Weights of a small transformer language model.
Training: 337M tokens, 10282 steps.
MLP neurons of a small language model. Each row is named by its layer, matrix (gate and up: input weights) and neuron, and shows model dimensions 0-191. Each number is 128 + 24 x the weight over its row's rms, rounded and kept within 0 to 255. Numbers have three digits each. A neuron's up and down rows have the sign that makes its largest values positive.
After each neuron's rows, "fires on" lists the tokens most often at its 100 highest values on Wikipedia text that the model never trained on; "fires after" lists the tokens most often just before its 100 highest values on Wikipedia text that the model never trained on.

L8.gate96:124153140118113138091128130157151162107126136128156127133118121137144144130123121099136146155109097142104156089153128090153166132136114145121136129191193176149094108162145099165149122113159112152169139140131171110144121132089131130114122111145142129157110160109095136153107095069172113159115117096084110153124119114138097123134145166147137140135130131101130087143119108170136101119143154129131114137126140133174118136101095118121121158126133127129130103110105099126073162091106099135104108104146112107122117085158121126135121131173104152080136122183121096093076122097186147154
L8.up96:131146119111149128091118114120122154110088145091115105101136113141150167134159127079134142159121139140109125128175134135150158139137127121103128142131167162141130108163095104202129118110164112154157152181136132120160119112142173141118083150164115156153138168118078138149116126078147082119125155115121079149148077176159072121174131158136115115121119148127101070141102148101152111100135163113096103110102131155151124144131105121112128143107126102128107115103136097115108149089108138105076097110105124133104165098121115147120115115154104131108124102131123111115110140128156126147
fires on: "T", " k", "K", " K", "t"
fires after: "\n\n", "\n", " \"", " (", "==", " the"

L2.gate206:082152132140108160132193066147113152164101104155107137109123159113129137119146123119140044111130148176101139119150130090091111105118102151147080102150177102141144128144154123154128128157127126120138112163170143117182127114170106145108139107127124077089082112132134123134089092108137151105151166137140110179114130088117120119139150142132165128100116050132133125095131135138091126140127136114128147099102138110125110123109115133102129106110147094113151110144149105150102128138103132140133125118106090124126132099129145096133146091123129110182120134159114145131151111107148146145
L2.up206:115171171140141095135148113121159146129096089131123109102113115118111125121111151118149114141145069135081115125143107130088108124145130126121091107120125142150134120118129121211139063124112124126128134147106151123129121128172091134150170138096154086134153119163130093128135081136132151143139093133162140128156107127126127132224154143126153105129085078113153124145167136134137160102135156143114171130125136113129104121095070122130102148104116152082138117127115106146124120128115140127121103113143146133131097124111115097120098109090103122113124145163116176108161138065145117114
fires on: "2", "|", "-", "aly", "1"
fires after: "\n", " ", "| ", "–", "\n\n"

L12.gate356:114126128124128106156121121145134154141139121142142131152114092128104121133097101132091077137120135121115165113147143119127118123159122150115114119162115113151154095146085100134135135119148124131165114141102151188155110130161175158114157107133128076092145112140163146101150089120124160122129118104158137110114114145132152115140158094104140098162140104123129106141136119090149118064099128162118072123131141091131124113099140086124140165092131115111089119162102128138091101145050152129128136128092137152140154091164095123124159094089124150155168093073161145136141159168134134127
L12.up356:130097148103115109133138126137129127115143107114100146115152123120167178093153120089084103088117104108090144129111163148111107138106123072112157107151103164137126125137114099135110128115130126074121149090118178138147109102134144091174107140091145137144111165124134133149164139127125132178161111131118159158129124196133134106123139095086135063111103113126184124159099127153147145091138116136160111109145130134145140143163147062100161128119115135146144126135111126142137126158147121148142170127107122145093133079121124140083141110123150131103135143074106161127074123116099124124
fires on: "\n", " were", " not", " found", "ained", " was"
fires after: " was", " rem", " were", "er", "\"", " is"

L3.gate64:124087140109134124117141118156140146140127112105111126131159198139138132134163093131092121107102133136084083116152141103111085131101138100121135148141124146130140109105107136167140115124139163077127082161164130095119101106128112165121113124147180078150091107160057120138114123111119128124131173153107085117170151151139091109157101129124153137160169095100142121132083148100112107114136138173138098121114075137081136160169112130136159107104146130158117146125135141135117130164111143158143093140123125137138130124118150129067138121114120096174125134131137136121168131148151122164
L3.up64:140160177118146159119142145086143104104122133142084120123106128134133177178135143143057117128129139136124100091094076131106095167143152147151120159129147122079170175165150095133121112128136162147139133152107147128147135138179172116104162127125138119114084158161107118160102122121108115133150148117134133109109134099097143188154143142159105126151148140142160131111120164144138118171095111127114099113113150110141102104104143099141166140123113139180114149098066107120141152130102137098168118122132131159124116155120149145118098095120112158102089133121102115133116115135130124169
fires on: "2", "1", " Inter", " information", " O"
fires after: " ", "| ", " | ", ", ", "–", " in "

L12.gate212:104111113144119186095133085130110119167084120135133152084128103151123127112077163136121177130105133116083153119105165127096126105077144115143144165098167130096133154097132130169120135129125141110084093118152114114154099113100108120145120103171107085131119100134101128187125112155091095090151105173118131173151090136102110101114163141113116133131125135107134138118116122198119092106100142120093120126097162134129124096128144128130136102085130110095117114155137123146122099099091145108143095159124135153150107152132088144121141153135113136156116175117134140154120122127122137166
L12.up212:122137132125150150125113133140118148122109170100145122118102106106111128114130149143133117145111136080062144136099066118082128109119168150113130145136169162107107086136132100137132102140099127147135136140115146165103160106140137118113167154137181082080107124116129114132129132134164121137151144151172130166095107149103098082112178137133159120129112143107132116165084112161117099158113124099149169096139112155173139133133164147156116173103078123127126132155101142123132099136101129062130161107121128169152129087133096138123146130134134161084166153117141118099137162127143127133
fires on: "| ", "er", "est", "ow", "av"
fires after: "\n", " s", " kn", " S", " inter", "s"

L12.gate70:118092131088109145132131100111121142167098156143152111144131082086110123119089153131114133135086085126125099127116124090134077146122134163131111120168168127097112141149136151143143120135129113122135127136121130094117106087069094159136095116130110198149141132125121127151088107092107132121125122120128105154110107142090116155153153054085165106102131097115116115135118105171118153104160130136108133126130102148171074123101113126146129131138084084125126103167106159169091122140146063165159157099141127124136106150127150098144157119116129151124150137138133115157128134143148112145
L12.up70:145122120163125133132153124119138106140192114113149155166109156169120107156138150163126127130094157078140123144114139149113116169132098142149133109108088132146182127135146123147094102123115098135122152116065084128133139083126068108136144119158121114091136106133140153110137106110127114144099141076111087146103109130096129150155122109105105124124141129161090132150127118193107142161138139181122143141140128208114116129133140101128092093121115133147081141085099116112125143145143118142108118116164116071116108128075107093145118094120123121147125122142147137136130125112114087159
fires on: "ad", "id", "on", "us", "e"
fires after: " m", "M", " M", " r", " R", " |"

L12.gate286:074100138145121152120103117111100121148147148170104185101190098148139117102109158144130122074141127112140128116109111133129110150130171071126130146109130115071139183127111173127099123091094121092139116095084112147158118146105119121088155097138079144126115136169160139118106089123146098146125138082161120075134112111140160165123153101141091118135116139100149127123116137157124096137113135149120105133120157152131131129097125131079120133143119112108123121158111123129117128169118115138133096130132152117162088149155176122147134136110105134155083105143116127163147144126080097098
L12.up286:102126136092114140112129134108114079095139118085118163099075129150117175134132103141151128143109120159135141101136141095150099149096156141108140140165113159130152164129090069134103172144104150146151155141114148095118164128142158152074150149132140151099087104140156135154160120082148142171111106159123122114134121111161112144138169134094109100137144121170105125118167132108094140145160123094128158185121126082112086173129145123092117117128170133108168092113172157147142161115142141135141109116116097121096117101122093145121128124139119111090121126148133138127126092097123116120
fires on: " ex", "iss", "a", "us", "ob", "er"
fires after: " m", " r", " l", " R", "M", " and"

L11.gate178:140103107158167171137119103097098138164142125164107135107149105155126112095072140146144099168068143114140163161106134142117138118143120160114137137100166142157149140153132103116157132147127145104134123117117143166184130155129121137145161071167145117137118160156124154167106117072157121105151088145133161165115140168159149118055154140122146107114153133137147128169130126129128161162150144129106110123131138110106145133130129133094158105138130125088151118136166164144130168133092079103147153124142140147147148108106110133112158109134154130151135152131151167139078105151123105144
L11.up178:109124129148157089166134124144151105113127097114130148115142159115103104122082123121102114143160125118160107151123095159114105106144161085111129142092144163123170132147117087129108094112139096099136139097114150111147134131102126116126162112155114120107130124151168118074166131119150100133133119109108111113134155090128123127133136177167162099154166143102110114157118144131098106143174094097133159139130123114116145103134147100140125134136091132174132136141118135130074075115137091164125181132132086080102119118129085110119171145095177158115134081105161101127130157132164103166
fires on: "and", "oll", "at", "ec", "omb"
fires after: " R", "R", "b", " C", " r", "r"

L7.gate328:114118169121111162090145151161136126091099135106122119103069117126135109144156147129134121121114120118128144102113099132149150153112138165137108124151138144167121120134141089144144105104154114093105112140131173128133104129115126112146100112130097112158151149133090125097141132128136109153144121104119112143109151142121126129142096124132180084103101164110148126166122089095157080134150134162103087136153134141134155137075086093150113089102157064106178141084154098155173127127156108118133097186152131135149172113156145085136161125120121104122078085120085125135147114128117130140
L7.up328:107133131110134143113169125136109152131082128113127091113167140087138058147128140109129130128120133125110121134184138147122137131116115119091159132151183198134137127104131137084135112169150141134145134134141175104120146112111114106116156072134139088148136134114111145098111145108129178162185113131161180184111167131084157161147120116100143098113157126145103141123127109118089126142113082133140149149145138124124121176138124104137144145096178162130135168152165097146126119124128113115122122112152127083112089129126120120145139105122107136060101146141137130119118101123133158147
fires on: "==", "===", "\"", "C"
fires after: "\n\n", ".", "2", "\n"

L3.gate254:138096114120157121112142098095130143181098103129115085147091143111138099159142070106150111161079128137118097121183121107122089137120162141109151130143155137134160149132146120151140115118168114160128081141108143092096113144068152111152162154143144141120149131132114125117112091102137138104067124132144094125114100156154104150198161144113150071130151115134152109110146144107142123133135134132122146115086145147101148113155145128122129115122124148145110129167124067148095093142099142150109174144107127107134124158125169105174114099162106140109134136144161096124103122144144126141
L3.up254:140092133124095158101096144094118143193087145153125106137097159121124122093194068121124126174143118111140093128142147154097110102126171127088165113134149123172126140102151128164127103143167125123154133135102122089096087126115154085119125089155101140151133145151148134111157117115101126151121111139149114092155109129155150098158173134134160102086123123121082141119151122119110117100124102104143125177119116139103127098148153151106125155138094168115145152148145132128154086132150120119097128154124130094084147146110147163106141123116157123121089092121158113126088104139130098137
fires on: "9", "94", "8"
fires after: "1"

L2.gate34:106101128118054150122153141141127136118124176105144126149137153131122123158150140140111087131126074186138119123135172139128130023126123116122134074128128140125121129227138133099134121131118119136122128121154111117118149111066187132134127127111118119121147146180123140130132133125133107121135119147121115139187120115125106126138114120109050109125097194132116130020123129131119132122098124121129077127118113114130127134139122136119125110116132132160136191139123121110155126106128144144138136113129102103125130120133121128141120125131131134139129116154132134129106112118130119121
L2.up34:130132129098144117119135129123125127106099189126117123130139140120125164112139127133140182129123098164152127138099136130105115103138135127119117156120120054131126131080114132091108126125148133125132127135132138143103119133194222134120123145133116134134158115255126136135140131165156117135117125117139134131115121114130120138088094131137145126147100102154117147087124143144124142147104123103130108128114132138112129110138123105129176153124083130112139064125101130090138118123124139124118131133146115119076140110130130135125131109120116146126051120158139119147151127118132129120
fires on: " —", " China", "|---|---|", " Mount", " deg", " po"
fires after: " |", "|---|---|---|---", "|", "1", "y", "\n"

L6.gate114:182144171129127095123149145137072145152137159130145103144079126130107143133103121120132110166153065100083096142092150152094131156113119130145072127125110124111174158124096166121153122102168069111129137200110131134126107130111134095126152151094134113178124118133138120103106137076141109188102098141138142130061115102120130133119118154149124144099102132091159098142116120143118127077138147147119130141115138125159128078119108106082141129094135109114127145149117133102146111092127102094160147120118141140121128110122132142128135141114151153100092099128151119146112142143130120110
L6.up114:122129071119098154136104148135082119183160128108139139128126155127080144151135120136114111151131159156146152172115144138105124133131121110118147145151135145144161080113097144135132132133106112179137139154139123162112126134126093101090140130127088104131134159119123161086101096096140101093078137080111095159111147140152190141121110118099113096109087131121148111118151175108109147170127148161129125134130100148170139140095107133139121080127141128116101102151118103174094151127128135102150148158089135150182136168135126145131142105113148103121179144094153157127160120134116173127
fires on: " four", " two", " most", " number", " play", " three"
fires after: " the", " a", " in the", " of the", " The", ", the"

L9.gate125:092120126149173153121118090137077130144142093132140114108164072129141119095089147115092113132111139158137131101115143084107092162090138158137119167136108100136153134104120103158129111089107162143127091139125148121109153122132113172135134109110151112100135108152111102134133124106060130118112087122134116130096144130124102114124162108124110076154139143134145093190112150104162121155100128138121117097140149111140163128076128136113154142125091149129124107171112103112083129142114114061108119109117122146137088116157111116156166150112118132130120161108165125152150127172178120153
L9.up125:123114169159152120144089078162146118150104136072155150173152144120078091139129135125137086130133181105126134094109139114165110143162147132124097125083163128092133146157156189144107140103133126123145114116162147105155110132132163122063091110111152126097149103157159136116140185085103145119144130113153138081170132094098141119129153115143138144126092145134122088113115133109149132160101122104110121083119129094112136109113137113122165116107140156131126124117120122119122158084151157114116172143119141106204129139132162115114137121118105083122115131132125133147105134110113119129
fires on: "h", "y", "er", "el", "aw", "ar"
fires after: "S", " S", " R", " s", "s", " re"

L8.gate177:139068158130135111108142139085123152164100100157147119105164115103111141152168123143128100157131089095150169168099120147119086162088104102122091135120134164131119099090112099115138152140087111143149121098137128137118131128144115138135132110121092141158174121146111142050126138131142167143101117155098125136097130121159165124130149116143100135140099112097126068160124147120130108141120104152085118135091165123088123100139136106140104126122144124096154132157126080107087136165159126108138116122110163109093132133156146119139115159124122153105108081122136139133130129173088103180
L8.up177:131116156117115127174048126173138098117097102165126121140140140112102138118103142113161086152130102095106151158145182119102092133106121081080142114129139152109132116103139069112120147108081125158132115147145172146109104129127146110147141085146119119152110130187105147109111124117108142138134144132147125139134114094117144120169168089168105115152117135129083130129142138128088094132063092100105098120156157151090137152144134112125147142120151106125133107167122121137112159157161143122165188103132144127150127127123163107132149093106139134131109116090133106118124117131134121171
fires on: "==", " However", " announced", " acc", "\n\n"
fires after: "\n\n", ".", "-", " was", " to", " E"

L12.gate237:142133137138185105140148149129126132184141110159166125138145127097100122106111106137120145128128146087145133148145151090126132129147142166089084145128146195132138107141145132156160122134122073113129131138126160134165131147081122174078153172143130123136190124138145139074130134133134142139134157112176090164132115181120121112163115120128147157104104098116174114164135126142118141152113180118083152096121154126117123083094129117169135121135112105094157154147118128137147141142107154150180113121075120147142127103128124085145112143094137131112112123128130160104111156123109133155
L12.up237:136133139105175111138128145084092181116140135118118116119060141110139117143101149133092161074147153147100088131149116126108113122134151166148107164104092129098150156162163131114109124170105069096130096164140161107063105108126111175122138127104126159095117127111092148107138130117118104137152138092161098109147134125132133102136157100123155130167141119131140135173109144132103144084159126081129143134108129178111138123123116145100122162088136125125145130146141077122144122138095137145112104117114134133116092154126108113160088142139126161116116083173132114119117124124152091098
fires on: "m", "A", "-", "N", "r", " m"
fires after: "N", " pre", "\n", "gram", " N", "O"

L11.gate377:101104145162152133144099109103073105138119105171101162125123136143128148140115116113118085108076131100113088147173101109076102162134148112161100134128135115107157144135141137128153121092122156137153101142094120160117124089058119136137151122112131146121105110156123152086171102129138107146110139101126085120129111113130111118124137128108084140140148108136100094160137105155130147127132187174126129132111166145162135146114152142183134118126139146124106134157122098136136118131077111189136095137128135091142077156099178113182120110124111112139145132101143137157137111160119107155
L11.up377:137155104128137162125098142125131139129148119137121109152054085118137089121124138129182128142096087116114070107138150080144150137147131105100168155082115111121133147163141158155117114143173086114113141135095140088146161122106113120114116114127142141109165101118138058105148136084107133135143147105149137168124132197134104119120136122117150101134133076148118106118183121207126134126126142143132174126135163145162144108137124098129146154163127129091133106121113125148120141111136093113190129148131121151166108115148134120134104106140145133094132130118140114127106126129122084127
fires on: "\n", "a", " also", "re", "us", "==="
fires after: " |", " m", "M", "See", "N"

L7.gate166:103117146108147138105139136142127144142125134111136094161149098103143115154176171104142106100083103150149138128199165108157106113106166141139134158147195152146108115146182079125129185131139133166115153162136165089147137102116139142137116105120119113147114129164092161141118116076160182127132102093160132133133172160170122111139160124091153119096111154118118099171132145093147131143116143174116131141126142100126131135107128098117147142096177145131102124144115086130115155154136103141136100163095099112147143128149146101123143118124136120140116151156166121144135132121157127144
L7.up166:159127105107119132121150156129155137142124143139096119146124196144093157136108130130093120167135097143121099117096171124113103123098112145125133110140117122118133137156108133127106115112135158151114109085137106125147113125063119124139118119132085150158071132087147129145060111112135108127102095131111090092142133106184127129101108127142133190087114102159160087120121132120098083140125125092113098072157133130111113146120084151145119116129120097186127143118149151134142127136134111119092126147063136173094151109107136150106107095110128133149172165135146107124121122128161109118
fires on: "L", "H", "C", "D", "Al"
fires after: "\n\n", " \"", " (", "==", "\n", "==="

L9.gate10:151115114124176123111163159094134129125115118111134119104142115125137123145182110188083126126158094119106119110154150126150130162120107172077108143167123157134158162143148105154114144106133114152116123173130137119135104098110132115144102107115153149132152142100137108129117103142108156120055160121108131125087100158149111151125169111145135120094146167142165087125130121098114114143120143152115141132160142159115111108128120141112146120105152089151136101106153122110131142163092135095087138072079104149108126070141131117135151111125093189104120109131079128162129090138162142148
L9.up10:154139119130133133131161115111161146117146139102082116154121157094128161140137098133141103119141127161152104133152132137179145080130095120109136133117151145141096147150118104127148145112167149158102124155160130120102107143132117101127139121128134109138092150142139113144134084122165144159121092114153114121106128113147137158203118130154106141143144165138076117053151105102080085131140159161159098160122120122086095133118098128116143145154189127140134094118151174135108133095153124100078111121138139099158149111098115174131147151140145157114098131126091116070126116154131108106
fires on: "E", "S", "A", "L", "D", "P"
fires after: "-", "\n\n", " \"", "–", "\n", "=="

L13.gate181:169123132092146128140079119125114104095098123132082111109109133146145134151145140182121099104086150115102107109123140134082177128111113144120118152111166122121153146162165169126175122082087087114128102132144165118153138079077138126125115140114128116125133141077081109099122056125132112091124113080113126123108167148134112137153110141146150105135118070095157106110126130105119077117124155125119092092125111161102121144145152129129143155076129114100121140123135134146121143116128140110119134107108128168134111131099128134102106159124112122112107168136091106179130133123133081129
L13.up181:153123113161105062084138127136112118103120088135147120174117111099111134196110137127181111130112128098117147122123126109099162150125144144153101091159096131116165167150122130137105164133138064153160142150143162117125147127120129150146139144124120158094095119156153124116172148132159124137101146103125106080115144166128125094156151113096136105116130112194072096131127137114124123093136101066142133125118144145158135105124159145149131135095151133138174118150126108132114089114138168129114148113140091145155150142070158145158161145142133137121144142094140107157127104142113120130
fires on: "==", " |", " |  |", "h", "\n\n", "==="
fires after: "\n\n", ".", "W", ")", " Me"

L9.gate152:119125129099145146093137136137110147123107170112151088130121104142169148127130145125153131131149119140088101128167159076094135126101138170119123127181141130166137142129098097168191111085139125147136135123118182130142149092121109131163104138113107128143186165094092113140133114100154092112120135100127095137096125130164135154100162129115143128129095142120113044139101123123198144116097145143100136108142144123173099143090128117147113161126128110151095109120113116113111145169138088121074149115113157160137127123131137143155161129137098145135118172119130111131125147148139138159
L9.up152:149128109075147162142150164104128154108129179120127113117110162156122146107132154158129103181161127130146112086136128140091128094136107165140141142167106108113137111113123128125182160149146161152156125142184173121129111114092160118124090125118120116169136148123143125126139078120170098124142098132182128112122143131142152135117121118120134150161138140114110099119145068086150124112125121109111109116114131110142140153124108115149150170127117104163089158068119178122087179121131128071086120090092116137151097110146142166118126154117124147119109143145127144146099111118149100157
fires on: "L", " L", "B", "1", "ill", "b"
fires after: " \"", "\n\n", " (", "\n"

L8.gate167:098119152109111102109105143154137120144126151108099133127117110123109128103146165145147130087124152130118082063143128112142144146083140159115163150121129111105191120130112111134136108111151135133127113110133223119130104118145182108153143132111116108102131133148080124098078092122139141137135130108133086125123155136142147148149094113133151155153139073147108140127091161131123168120131142131130161100132110124081103154116146085149198114120159152149117126110095132123142152108132103118150121146141168168122136133111144127127108111121119127148123207077119134158126138132149095156
L8.up167:127120112107107111116130164139124121170108124136156111134166155135137118131161087154147120165137088133166151085140168126137099154139168165096088117144075145089122143108136139061136111122096133106149152142111121138115085139158157130170156144179116132098144140159131150129091125154116114136126134117119070127125089131122137160104127114072114125146114137120057133124098140133104125107109114108110108168164128091112144094123126099112152121125147121098087171129131161131112168189149158108146132153125140165129118112130130154131137142129104110150137112152118085112108122163155088121
fires on: "1"
fires after: " ", " | ", " in ", ", ", " ("

L7.gate59:092089131128158119103131092109127139166134105108149113126151135083137138161083133114142097115141139100110167122164121117142123180083107125116111114130121120132115164116144118142175112106079137151158092167100159147152113125135118137091162159135129124122161180159102148134134128115092157105115126126175104140138090118133150133128167142123110093119139094116100071113135198109115127094118107108099090106061132111098117077141137137094158117129088144112132123142126112134113107150120138135110081136099129126172112141124111091143165118151133115124165136138140130177103104138160130130
L7.up59:115112118104116120144120153126070147151124115146155139157183172136135113121125134135111099147193132098175110103162160151117138133117136129143161086104109126155185130112128127121124117111140123116122140106120116174156120109141122120095155133119094105130099146179185143111116160122131163101147123118183145077093097143123121166125147147143103121139087112117163132151133113170137125095115119143128138120112157141163153112131111136131128109081115135167122140157160124109170094165104154112139120089128152050164164125110161148116115141092136103118115137173133150105125117154126140131
fires on: " not", "s", " f", " p", " rem", " a"
fires after: " was", " is", " were", " ob", " sub"

L6.gate243:085106119138090123123167106125149170160130125136131114167102105140144140148126157176149113085096097084090137108132099124150134137112148117138119168156119133190084144167128124140157163122167130111124129115068168100120166140102100124110145130129123106128112148112104147167115073131152138150095126093104112112124119133110111125134151123120145119135168144077164090179120115151114118149166130167093131138149121108159100130115122080144137155138137128100134139157129108127103143135165078129136180153149158145131119137137110159153164107168093150145148140135158115108116111150150093129
L6.up243:146107116149122124122170114122156117122100145111136149110143116114151155130121112126162155175151089127131122103149130106137123119143141089126134179169100078153154108137155101085105124156127092086112132176132133108119114108122098139127149162138166144156131115145123144111136127129153137108091135109172122109122133129110108142147120096122125095140181156141122105129166116120132131162136128129109137172137171090139165144121094142092113114158161173150108170084158162130114183107051137090086108074135103140119133122138098114132101123119113134111138101095108113124089110139151093088
fires on: "L", "D", "R", " l", "B", "E"
fires after: "\n\n", "==", "===", "\n", " (", " the"

L9.gate193:116099103114125160117106103148113118164137103122120123113129127107117117109088136085092112142171091099120163181106118118082087144142138153096164136077185148161127077101109131146152119043126130108137137114095096130098135130135123144105147144125114128095176083102137053144103134133130131122121140142111118150123150148160153115126115109142168117156110134143145115141091162170092108121134128135119108101150152110128146112094131117128138129125104138148147112144118127182129117129112138100156121112137124128163097134137131156132168121138125149121154138118102119125144151137103129219
L9.up193:119119163137192157102113152163123117164125127128129114141142152133145151107118120149106137106123128131115132095125160089087144109128156155124073140148125126119122140139180152148178112116170118166133138095123100147140116140112051123116145102133105115159133112121123124128157075129113092150093150168164113148119134106184135074127132176150119111133101158150173122127120163163083116142097112137085118105191131119133136115113119129140122131139093077138138111118122118113117123135150094108142144105101145121168094140111169112125138128139141129155096110132172152150133141124134175086
fires on: "er", "ay", "ad", "uring", "om", "r"
fires after: " s", " S", "s", "S", "D"

L12.gate135:076147188141134139123133103156156131125141102114152098109093133116095150131142108098140152129166114133090111147120120061120129137130146174098133137119153139146113119092140096115113121122141124119127124132127132122095133142128103162178121132091097108140172141115079111148110098137163096143134195101147077145104101136126154132172174139132144149096115160103154124067123125136139153102100136146135128121088148111118172115121089132155119153093131110133159102157115141171147122152143126116142098150110152169101123134162139151126169153110102183133140161147136135143121157141136162157
L12.up135:156151150139118081137106141085066165096135104116120114126118139101095152138169129121116104158055103125116091149142099156147106143194138156124133143111131125137126092087137124110094111100088137093138126141147095098119141129120130150137161147142125139116143115135149113125127107135127146108125156116143128095121137081085160117154091104108092149163148099107130144141137073119115161120113126150146184103117126136121149094117160132132118151118119145171139150106091109162103176121093174111117066156151132129128126145109120131121143180116095146170168141134121137112110100141118110124
fires on: "-", " by", " to", ":"
fires after: "\n", "ed"

L8.gate322:088122117079119096093183127115156152148097113110141120149096146135127108122133110092166104105119095140125107092185139102142100148096145152142136134164152143185114114149182095167130140122140125171130064112131145072156119119142115122130136141139133125136131175132121115137128148092118141152138132115106104133125142166134095149140161148108133113150105143145132101148104190128148128127150110094113090114130137085128086123128142125115157145118137119124117099140139115133113143097118106110126125152123153152129143140145146153152078113188057140111142178154165146126087127145161134153
L8.up322:140150145107095179149148120139135147124126131113150135112112134148147142115138089127156120121133144134106098143110093077141156134151100121078181130110165164162140105156110138173156102158163070124154164164125115133173114158101109123142128125129117121137121115100108179130151122149136083151131118160119086152102167101136086112109143142114133149095087140156127151085139162095112077147134124180147141131100128135130152117094098130132106120108165146133151115175112097156152141087158104120151113141118142113132125100121091147106143121128119120142101169089115101103165081145132136137
fires on: "J", "t", " Z", " at", "Z"
fires after: "\n", " (", "\n\n", " \"", "A", "| "

L3.gate127:170134170104125076142114155103122156122109108101137125126109114082112134172121093113143100203116113131159082133166128141113127135141121141097107150135108138134143126126147135163098115126115096128134137121077120145146115132085129092163118108120125136133151136163090164120147141119128138169096077147161136110144084125155158135131185128116121137146107137113119114130152103101175139089117149113116123155104140117163186100124129076152131115130137147137140146102097131131159090146150112116113102186141147096103168139126149119162154144123109127069098098134133127081130144124100101149
L3.up127:184129125109095132140095139119140129100133126106125131136132117093135145171116124071105109125121102151156150146150093136140180139129136143089128140184118119141156160128079159138081156158117135121114173148109111080156142133117126087127121107097110081163158087111127121124190117131164102137107121116121119108132138097102122097152124115089126093082098106134126115137148132149133120119126120115108167110099158105125095114112116151190099106136147195125108103119077095119143118082156106111156159139114126134122125148129157124125145142134128112171103092138156120131165148119098123123
fires on: "9", "86", " located", "945", "8", "78"
fires after: "1", " is"

L13.gate261:090122102142147101115150123127130173120119126104129115111123094105103150174095136172159154151132126139141135108139156077109151148153169141116138133186173108148146121116154077163109172107191135125141158153132164101132163099076131131142137107131150135137136131099111125151127107137181096121120115110138138131101161108130139111135185169120135164135105127161110119101106147131144122128153140123099127126133140105160174125108121138140160133129147153146164100127114148119084073120113176137108130115122068162129102073131140134150149146144109140157167150118115141100128122136088139159
L13.up261:151128140132116139147117072114147157134177160132106126095094132145114168093109166188189155104163151183106113127135106125085131127120116150113088143134103114159149163119158150159109150079120163099143154148127180108109119118137115103138101110145152095143103146148106133126111157138110093088168123118103131130139154161121096197113114129136144117127186126159127121122120110170142146140108152132113126109123094112135143140147105171138153142111109134097122153134137152121137143137131151097106131126121140153107179129124165144090110120161151182142106150159121134115086128152111125126
fires on: "R", " r", "V", " Jo", " adv", "H"
fires after: " \"", "\n\n", "==", " (", "\n"

L12.gate130:133153133133146117122154146122140117170133151122169094083104142122094135113142131123157134149110141105120139101160147133152131150157151147137107096138143161152087202116137132139187138117172124163153108130133177138151130126125109144131147139109131105102139137137119115080173141099155144172078113115167107131081122154141134115109127182130141133140103151089163093130135129127107113120131104117119118103127128083097143125101110113144160144120160078101192127112142112130140085134156116114061203120114103096105092143134144124129149102137149157117131126149097145150119136135141110108
L12.up130:145115128138129135119142124117126127144126108105096151153082149143093079131151129121140096070133114105117112141121168113093085169154110143150196119176148140120139132146136094171130126155094131123141114138188141112146123134145147139121129146117130056112142127115127138127154094111112132149095162073145160131151146099100144132141101122174144100125143120108149104127114127129098112091154089093133115098163113132124137108136139172131159187101112128150180112124151078138143106140123141127113117135131140095139150138151117173096134173119109164100108131138155165147098102150167110121
fires on: "In", "x", " In", "et", "=="
fires after: "\n\n", ".", "\n", "E", " O", "A"